{
  "num_hidden_layers": 19,
  "hidden_size": 512,
  "num_attention_heads": 4,
  "num_key_value_heads": 4,
  "head_dim": 128,
  "intermediate_size": 2048,
  "vocab_size": 32768,
  "hidden_act": "gelu",
  "norm": "layernorm",
  "norm_place": "pre",
  "norm_eps": 1e-06,
  "positions": "learned",
  "qk_norm": true,
  "attn_scale": 0.13,
  "bias": "none",
  "tie_word_embeddings": true,
  "parallel_block": false,
  "init": "normal",
  "init_std_qkv": 0.0156,
  "init_std_o": 0.00253,
  "init_std_up": 0.0156,
  "init_std_down": 0.00253,
  "optimizer": "muon_variant",
  "learning_rate": 0.019,
  "lr_mult_o": 2.0,
  "beta1": 0.93,
  "lr_head": 0.00719,
  "max_grad_norm": 1.0,
  "warmup_steps": 66,
  "schedule": "wsd",
  "decay_fraction": 0.856,
  "decay_shape": "linear",
  "final_lr_fraction": 0.0,
  "batch_tokens": 131072,
  "max_seq_len": 512,
  "doc_mask": true,
  "z_loss": 0.0001,
  "train_tokens": 612400000,
  "max_steps": 4673,
  "dataset": "wikipedia_en"
}
MLP neurons of a small language model. Each row is named by its layer, matrix (up: input weights) and neuron, and shows model dimensions 240-335. Each number is 128 + 24 x the weight over its row's rms, rounded and kept within 0 to 255. Numbers have three digits each.
Before each neuron's rows, "fires on" lists the tokens most often at its 100 highest values on Wikipedia text that the model never trained on.

fires on: "on", "en", " present", "eri", "oster"
L2.up79:196117126101087137164143115158149153155107129121098110136142113140136139115139144105148148125124144140152112104147119092114178143119125118142119136103114112129147071117170094162121147142082096146141130172110117105131130144133156129099155122130115090119094159136151093110120154135140166152

fires on: " F", " f", "f", "F"
L3.up683:159070093120128104148169107096103123137150106171097147125140107122121111112124122112160083137094126121096150123154076128133142126150106129110166124143102140138105105128134128146132059120118148124079148126118156179119182097157134110127152104147167167106150133093133090136136152119157131127

fires on: "e", "t", "te", "st", " died", "ne"
L3.up347:116148145128137150105107094135113124153131089133098128119147099118106079125104135146144132091128123150099135124160115125099138113110127143123111104125154120088103171127158092190133122095172139136132099112202122153158128136135107097135140109116170137104108114143184098119135135115103133115

fires on: "ar", " far", " Re", "ab"
L2.up877:120130072094111153119150120131159092142145132125113108125127122055151149090112158135130137173098098136137145109162126111147101154118105101137119112162140128104136148136126133138112139152108127102139113195122141176102167168113115145090103136160123103091116104100091122105126136134153110129

fires on: ") | ", " played", " assists", ") |", " play"
L3.up309:108114145127145110144119111099114113122127104162115147127159164143095115126127128117104177167122138147112137153110125123149080169138091140121113111148107143149132108115085117124122119107102144118114134149106128141139129110141158122138116124134139133103110119124105104185139147108118126121

fires on: "\n\n", " abandon", " history=="
L3.up437:166128100193107134119154145137112166109140141163082131131122139126119127116147147123152133155127095118126160136062170160064115124147127133125159163133117167107123125120151166134138147071125138116180130122121130131129079194125126188157112064085090132099123138099147129151136125173110146090

fires on: "ag", " rul", " ag", " reg", " oper", " Mag"
L2.up994:106102117090135138098134126153100126118081108117119137192129123159150164126139136099141152165093144136156110159097080103160098116147177114099127162113144106132159105154135094108149148102132116109141158210099118182151118127171143165118116101126118149140146094124171147142111112118128118159

fires on: "ed", " King", " Bishop", " bishop"
L3.up1871:114064100126166155146158127144107134095107127108120131138121146150103205129114131090119154120138118140142127089100089139108134111113110092146120111132144087120126115109106149100115108109167073131159127075216122151138110105146138124163133137127136124164100111109146159106094150118100122142

fires on: " d", " tri", "urs", "uls", "ps", "ors"
L2.up475:112120148114115139114122118155142087131114106141113171146127063131141124127130142135157140135088194102133143142122097121124118133173118130156135132105153138148133145149134140158140129115120127165124138154132132128131149148122182148114209132134084140135141196159090141150142160158100104149

fires on: "ating", " During", ", where", " recording", " running", "ize"
L2.up744:161122102101080113141143128148133084149087158115167130129123135079150148116140137137106159108121103098110134134160105112109111133127086162074105096119136138122170123130139122179126116146176085155142119160143127095129161116145125116113141122237061138136109144110088134157147166087117135126

fires on: " Al", " al", " | Al", ", Al", ", al"
L3.up269:142129133139105132149135144110171135151139116132089131139106144089100140089122128132186107127101117131151110073129144080083104107162144144143128135137139124180116104101088179108147114114101077115136159122143111076134142106139150140103084152138141150108140160130128161121123105100115163127

fires on: "ia", "M", "ica", "A", "is"
L2.up1197:123090064099075111115098111150154108130158100135129141132134133125128131127104142110101135101146125126133160099136110130137120134113124135126109116141124118162106141128100097162100144173138124110122138111145142136143107181153085109136159092122110118120119125128121143153135157147069161121

fires on: " January ", " v", "===", " | January ", " by the"
L3.up302:138141087137126118142151120168116087180130089088152186130137103128105144107148106077135116143105119190092112135108084115143117143127086129128101109105148130127105168056177126128160120114182096152084122131126121080121144110153139131142099126135123111151093106114143138086134066144122136091

fires on: " (P", " (p", " (M", " (", " (F", " (w"
L3.up1098:106159164163103084111115106144143151139105159132135120109145115124155113181114117136125121156129087097097156109144081154113089103131127125140141097145075122117082178136171106125103104152119129135093137157150116124136093177125129148144122132124139134110139117151144141131125097096122132137

fires on: "\n\n", " two", " one of the", "wo"
L3.up1460:160146152194119136183144146115119117114145109127119142138152098118172098108122138086140118136149127107086121131125146188094094084168144144106142141152122117145139162191159161139117121153108136131107119108110101140129126078091148135128118084106132136155149133141156139129115108127139116109

fires on: " April ", " May ", " February ", "\n\n", " | February ", " | January "
L3.up994:141124113118154118112108111133089128121110117135099164133149149149135096116155140109112165138118127152100136167121154123140122137110138121130168154139143131124114113060077081115155111140107138137173145107184154106150127155125125204168083089179091106127132134145098129140128087129125122128

fires on: " | .", " Ag", " run", " | A"
L3.up636:136120124155121137172093173128087154092082133134115120114147122080128126118139128119124150112143103107111077149140179097108106152150111094129122092126107143115127142100148103135128075100120117126141088105112138143132091122124115143150103121140108157163127107112103136122192133148114123148

fires on: "ment", "ent", "ation", " Prize", " Award", "ement"
L2.up2020:145119133105142094129115142117133152146126094130126113162121089122123146122146146144146175139126208143148159165102106182143124148081128132150117155119152198138125140113095150129119121113117077137111171118119145114141115102128138124154125051129081136152147148133050095170123132138109146145

fires on: "ac", "uc", " May", "aw", " assum", " Camp"
L3.up1092:136115131167120126112119146134156146138141161152151096151142117134148108091123139152144118094103156110102168161140136133079172110124043109054081122085134114109117098145164137126133165149134102099156142085123102111126105115104094121151116123169118134083137150138136085133118150155112117104

fires on: " December ", " October ", " November ", " April ", " July ", " Rural District"
L2.up1960:096086113095116125117149130094147090096118134124162149108104174088127085138129120144193103130144138118107184123123118145142134138178151141154122159155118093138141125070159114149111145170135103144105143146146071174120144111114144102167140156096159122126129119123118190118136108132160102115

fires on: " River", " | D", " Del", " D", " National League", " Women's"
L2.up128:130127157122107153120145096158120145122108107155135120107144117130138116126125116129147157118118138121085144108148152100128161085143117146161165121135168139115148114132116141127175130133107116148128146130105104142117146120120108179106131171205127143137122125137100120138126104137159128130